Weights of a small transformer language model: biases, normalized queries and keys.
MLP neurons of a small language model. Each row is named by its layer, matrix (down: output weights) and neuron, and shows model dimensions 213-404. Each number is 500 + 50 x the weight over its row's rms, rounded and kept within 0 to 999. Numbers have three digits each.
A block is one neuron, or neurons of one layer that tend to fire together. After each block is what it responds to, as a language model described it from the Wikipedia text at the highest values.

L5.down831:549455461529486514448531449488451471508494553524588491492487555566508499454544453462536494570544561515486423496522450546474441481489524470386387482396486495518363379591596480560506492525516495485463492503484612584530584476548554472514533463473559473586523484456526494444592549467493560534552584536529500531545448453485466470427504558503499543595460562536485595550467437552555464473534509491527492513485559391503420505552536503524435508571610503563519520531507444472473505516384532464509359447540558493443569518577515569477433498507463559489482466424516520544449398513458597459
L5.down1869:574593490520547475487511571422518499522516531551450532561473449479475506450455515455516451508468592542542495418425525444523497519470448525460439555556589626450510484394527514541471522525517487466529442545488485483529505459560526430495529602455425508508535426475536615478511552593446435428471451538554559473516484412539526479569575549418476526545471551549533479388444442524573456506515473495468477455472611569525494469433404483429539524369465534515564483538446492494568517589420499416569472497596539537383490604547455488456428549458550523487493554431531473435531532584495546492
Description: The word born opening a biography's parenthetical birth date after a name, e.g. (born 1981), plus following month names; weaker on table-cell pipes and numbers.

L5.down1912:529410530579386519481500512471379496464481510475542557494524532532420457520541517521554484466431503516439517457592482431556556521500476466486500481496556462573551630529492601511501582475433542514415463508456505478509459432614470512587490578491529531430400452422481528514453536491604455471482535465543558523521594482474558469579551449422481646586489547439484424513525521450518418442471438550380397476530529515501465517431491418457556436414577558548519527514513614465458568586489498484462527488563452552478518554538475524513392580495509533498593499481506461590500501449529473441
L5.down1952:507459436497457504470455537549555491589645445492534538511545447522467594523396502444466542554504506588470496487489489493627415506471401507484496487534569535520522469533454527417524510544492485434492500515490495441570553585494503481471507515395537374511480569590508519465435544442502542487503533501515472584497426507425532446471494435438581591518490520456446428507533513486515455469480392535453440500407449464526513542520482414503541438571524440445474517477433505585495508477459508488461414446489489486476499413509450557548542504414560568533430573507498466499497534536443490476
Description: Single capital-letter first pieces of proper names split into subword tokens, often surnames after a first name or places, as in P(ound), K(ürthy), P(adua), plus middle initials like "P.".

L2.down372:581515553518507499452405460535467482561475423550399397492593590461474491451526479513480422546486485544577478510472417406485615586505441476536520497465397546500374531491481460532531450510514437518524539569490550510444477461554458495560511556532570586503564424521529486624472547554524506571490547525493416506496491461440524384537483518399525576495553420474594496420475501470513515445453478531556543509446382540594502483483555506441495545493474555478429538637602501445563515541497554515461507518499513545536531518486519619496380577442477497534569353546552576387535527533500471531
L2.down524:503487539519472506441546465471408416569411486508374428476535511499547431436455424526483570510484432498458470499500499516467441512420527487571490488551499366460484495658531490431601530493462525516509519560587495494475515470477574502481522537449559530482515366478543489491463541500473485538413448525468477439472631486576559487490583513459480521463626539483504461447509540507525495549400562506504438563545472542593488489575567455517501492561534479420517444477437527578475462501417529425456489490482561571530576595515511487440447522348512559542518497626446537480472439484449439440
L2.down923:559469544462606550425444513461418452489474464461540525502478609497474481530518584517574575562503391541496473465470470547404531452561500507540474471502480457497550567459551540495452504553569577452443533467536437478502491513506569510490474571543558542524591444474446581504563458579518458495477410431377459527411439492433462501620478453551424503499428448463545471567561539518503521509495547492534494506376500461514459604522513496520405520456415455556483507445494498491478530565519535486509461422432550446491492431422444483434501556561544514529477466491462511516472488513427368517
L2.down1103:442517558477515468487482499524497508479608599527534592468539536466497466464485471597518430612448461480518499480543521590580489405487393490493515439552486483535507553516575483527489546520436477543510507474497444428483431540558511560486512527473385518504466469469483480536496529445390543445428520650506407481459484555554521531490626496532463447452529452511496424484492498369534387469547379481486507499468511435421493554462547502506523499454495500587485496535474505497618538537571533533477469432448544525433415399446442463497528522495551468535445475502551459495587463487416487407
L2.down1322:426500523402563571526463530510450516523558456464494426484498490514478461585443505543546479564551590464545529598542477546529483524537516468566538503508600492595425461501492497485411577463493524485595548487475500471470501478549483519404519514507514477492490494473411549502461528496518571485496576511483442459451486561450498539452535541579473464456498445538555448433451428467525555521497479498505508519580471443480456398479481567457516494506524421472530485599432498565497500589513463451503528457538446442435538405480575477588599453435555529407411555484487451432411492507452489452
L2.down1480:510421515511425460469516512549421452520465486481429481506456481519461486508499494510437439508464479463415531539584507417570448526448540505492596527416489562455530551556551492477538533565435430509536498443410481450475475474499514553625515502515526577552473432437553557539489517495419417523545553529470483443445548414569440490423463524425437529532516561500475557527571511482477490485495426399516524494422453584438570532470435460527443489492382467578397513411497553544533562579477447526450506430445546550549517535416430475622441475459546462585571440563504492521503444533435446438
L2.down1670:495521562477457447533527495538550530507537592446492440437467514597477482503570513465458487498479453460476440507537466510580549588511531531484617512505474538475399539473574427406467509492527488525450463625601455533521410443500595488556488545461484521543481578519486466572510417553469491513518594441481537542493488527529501502554481501524436516455397550644439539515456531528460552536465453515563578500425495553431447424433545508462528449536544482571454508456340448545474510434535590485463542444492450486468456486447425483603430513441475403486481366559464494552414482493520443520
L2.down2177:603501473466470483513437498445487411569450453505516550504544468575460456562468554506519498511431498480497474535566470396568499495563522472460531492483436458449530558578521536524410519562465514486489474476433511459511488532480519497446504589510458497527531533423434530409615390445474428531493470549521404460516574501513451506514465502439618458526517492528542456467512598512528449582480536413470531599512505511501578490486418502568496514511526488536533545469456508545492444486505489541414540415553506492474480574590555485421495594612581458549544548481479482596448514543607457459
Description: Single capital or lowercase letter tokens (M, m, R, V, Z) that begin a longer word split into pieces, e.g. m-ingle, M-anny, Z-ekrom.

L3.down1171:427518427472575561498530502500519609605440475550515424504402521414437529554459564455498512493604455509588489462532492446405491463500433492490588516497569468547613471497599573491479476558492510475526529454476496507517403427473461514527521425545423540516464374568529590428406440498457501497535465538430583409503477509551594514443477530417477512477360556523529499469579569483438475437533581500540470484494489506470531482501508586492444508456559506585498498529614509535449483474497546454440620436463468553460584542426475523408598415498540499414467542589528561458647540526513491510
L3.down2082:389520513488564379515538514529533573596572491553456399400500557487397528461504530477552451523549530519487475476565439527419579525437476514440455515527497494400559453557440593451445463559552431503408470536480430436491487493534488544506485444480422551645541495550506469498491540490492489462485472423394399417495461502481441459511545488476497475449439559478500535543532440522562556492496464531567529554461474488527464514472523429471489461441546557586490526542514567583480515516552517565494580526570485508470468493459419525479478590480557491422398443565473493510532547465427516488
L3.down2119:556487480471486503468498483500490444633530410530534543433516544480483476484480424512405472521479524489437444560592418418409470416401503515483436527528520546531504473553493517463466517602459538514579536461527553514572556498602493460469496483521553482450447586414574416599579459433565442510583532481480447585614429513488460469599531452536520491418389522490551479503567475493467508541441457477475501529489474435525535507469503473559512600370484466469464455472470539536394465410503534448449613572553493465442541450522451504610563647562529547487452467457508485486528514496517546518
L3.down2535:443495480559560506548443379454598481530557369408480559520516552527521468438464531439517467534534467423484513443503518485483525442551513505414472485440612465413497489473556511384548526600416499457587532455461422447459433544514455463427555477523553471450539529498526525453517568497577399463460478483438517555509582448413454477568574525431525350481567438486530519474582448625568464429566533527392548559510497476482393493468431549526533470422428400551489449534418527528519427498438563523410465599493440473468456545511532571468440474504408543500467551475441557508500491512473562539
Description: Fires on the second part of a compound: "and"/"or" pairing two adjectives or nouns (racial and ethnic, oil and tempera), and pieces after prefixes or hyphens (sub-17, post-modernisms, sub-committee).

L3.down248:556572487464476455532451399502578664528483520581497550575524473453506472481492509591498453432464536479619645490493478513506521384533499544468389490525523474500514529516482496544535503503444496543485485448509587599446463537477501535533487435506498513513474468424459496488466446356450524525550542464494529485554483516546451498478535511519506440553424503488425555456469491482435441542516480418516444508568573441546466471451494481562464616501426448480501418455554506560495480491497541515499520538424493530472482495505506571448542507456484524443479478480545520510450453556556482537
L3.down1107:399463453531442485602447498531502480493437479529507485497468518505548648477486541454508502502553470589540536467419592542459587514686456575432496527498502482558535500423500423574499499519557492540502449517565528504454515485493491398526511614496489516572573531589506428525521560485495468486466530476491472575378536539517498488428526522462488518481593438591566469511496462437412426424492459550587505515569507443572422535515415428471459541460499484481462530541495537493521463510482435549464517562407535456488448532512481546406470539438567439480455580449470553446479474550502545468
L3.down1121:562463485411535363509505546519500506550486520574477508448498525452476467485469494476496405505527569437500434541486446465525559462512537478549487540565427545545500498537440459518360502428478432497468523424528478478489543531552468606508512507424530530482477480477492525541478517488490452486625575530520528566527543388521474522472516467449466471526437513536543555479570573422499484522474500595483558506502505472505521507435431585448472487476433459423543585453550458517468441499486480512434530423533461570461575490582407523408451460520567548432465504503510527507464429487466577413
L3.down2005:505647484448470524521570530496536515522566463456509567452411507480549541539481494510574438485600329488543524529477507498557540426533506466453426456555470500501542509434443408509594520514502420517500424494542563547538641479448465474450572556571432497587561481477477446503472481541424574551521511514574504580554554561488547455515515495476543468577453394527449461360459496442399381549563510546532533557540498452606464494422506487507418538425626423465554465530461483495550553451449541507449520498482391512502470455462453479475566506455536466494530428563528531547565508458497462495
Description: Second word piece that finishes a word split at the start of a paragraph, heading, table cell or quoted title, e.g. Hom-ey, Jim-my, Sen-ator, Card-iff.

L2.down47:457399434498578518459476415506585530445545455528586545468424642420578441532431520546417511509483636494455505469582485556546539482591550509461518508480546507465501506463457439544511458460502468539508451506563504548486446481570513460431490429536464650487502619581451433503574446491546536577456459447591469513581544565484505481465446408444509478477459509495553579446584427522635493564483497520533468414472488492489418340469677440472519526486560430494450493461411482438473562498448525443475596554473418537464512444515509564441511426485396554550437499468476518516519499483491609503
L2.down736:441510432610519485418480438485420549546524477456469533532429522493561539549429479463546454450496518553491458504495492515518408541379439551526524473402507529564573633452546522499478529478448478493560493416472523558490483479594540596520580442535544524438564500476507488568615477507602538478443496486438560586533554536467504422446561539455497536507452490462454394483523556438544519559581513503471455547490503527457481507534426584526357528518555553495484554564480570565507435524451508534521525464454493552484547425444503503453455527433462439425528585484452403460515506485448602442
L2.down1773:564479446456506406523441607537464454510483455478475478438513470415517552542517449472587527503517450511491475433529532460526437480424506545457458455409549437487506597471433475483457563483429570435478421464505542486512519547542496530516531448468485453495503544420532522485521456439504520440608539512488528461471445547486529569547508533447587432421585530500498526554505581467536464560560523504478520514543459434482550447447494479612533477528439604382569501400490510458491531539480600576575586548469389476427529521472515541427503391389446545478458477440488493451591471555553574395
L2.down2034:485490499449542430430476494501566544512528455541545593521557426552504525493471489547574571522552446511503556450487492577532543526474451503332498408523443527544489505460533476523449526517434514527487498534400498472598556519578504445455533486551528500486396498510488474424568564511516479518555546508572527509427535567470431487419423522523448522429525505449497408491383444550524451570642511505475575519498451457543480471478515502479510510526458478477518494518528560522515513463503567510521517448463493569473469464506464536428515470464529415477459490526498531570441554500563543546
L2.down2118:508499425573503451383504501532449530499397439456553497494509526441466527478435510592447465553619472498536541586554587522481543591459450508475478541420582553517469504470472500533455490457507541545514456518434480484566514434477508494479503464607505515518454532589480504472548536492574458520482488449577418523529561465494532451491529355497518466516442365486499441498524417538515463616622461382467414503480521484496536455567383447456474505473512551511426456513524474483479520503512494435424543557535529445447452470606479482474514462496502513535427571442534444526500461487569590475
L2.down2160:463499487608545565500525469512511426522469518507531391423510499335530490545510428463502438575479548460397499455527474463505471523502467514451436491488490498539424589484500521521401467488503551516499468530479499455488580521487452573621555541589477461476515658620492513538496550428572572497489566486513564593446542490504546426442582487406478530509507497483497483485526463550534525504556494547428539572459450504511572377472499546584444585433560500428401509447543503518438471614561558403508542449461528510459431459542556528446526518480463450499375576564588435564527459526600551525
L2.down2310:552499553533546588574468541333513455495455565515463488430498395436349511479551487439561488550511512506536432430513470529588466544506514466545476538596444534413492462411568495414438428433569530426499521494565521486474474476455553457462428457532496478473509484429454538493513488494504544594510460557523520435537504581477467484503428534443518536445454538502446526520494428505594597572559555492454491434616441455481443542599524448602478550559455528525525504529469533479417482552479524403455473459463468526479414549511494527498462565559503507558466522582559501504546511455543497464
L2.down2342:634555485493545492493518581462498445452550585426464530516491512526474450514457589494505442524517460543487513559400531548554484484613517414512469496459552537516509482469488394472488551497503442534514469436536507561591558542497495506442544435493463483436569553444523437459494521515507512512497465466616501495524518529517514385542483508474530464436555461540502504454471471506469532508551516503545578442447422432536528418530496470556536522488460471469438437523525537500413472436490459527466510507465564529437488460504495449450508472470476505475434523319589423470505500453540541494
Description: First word of a new paragraph, often its last piece, typically just after a section heading, such as Born, Formed, Similarly, Meanwhile; also table-header pipes and colons.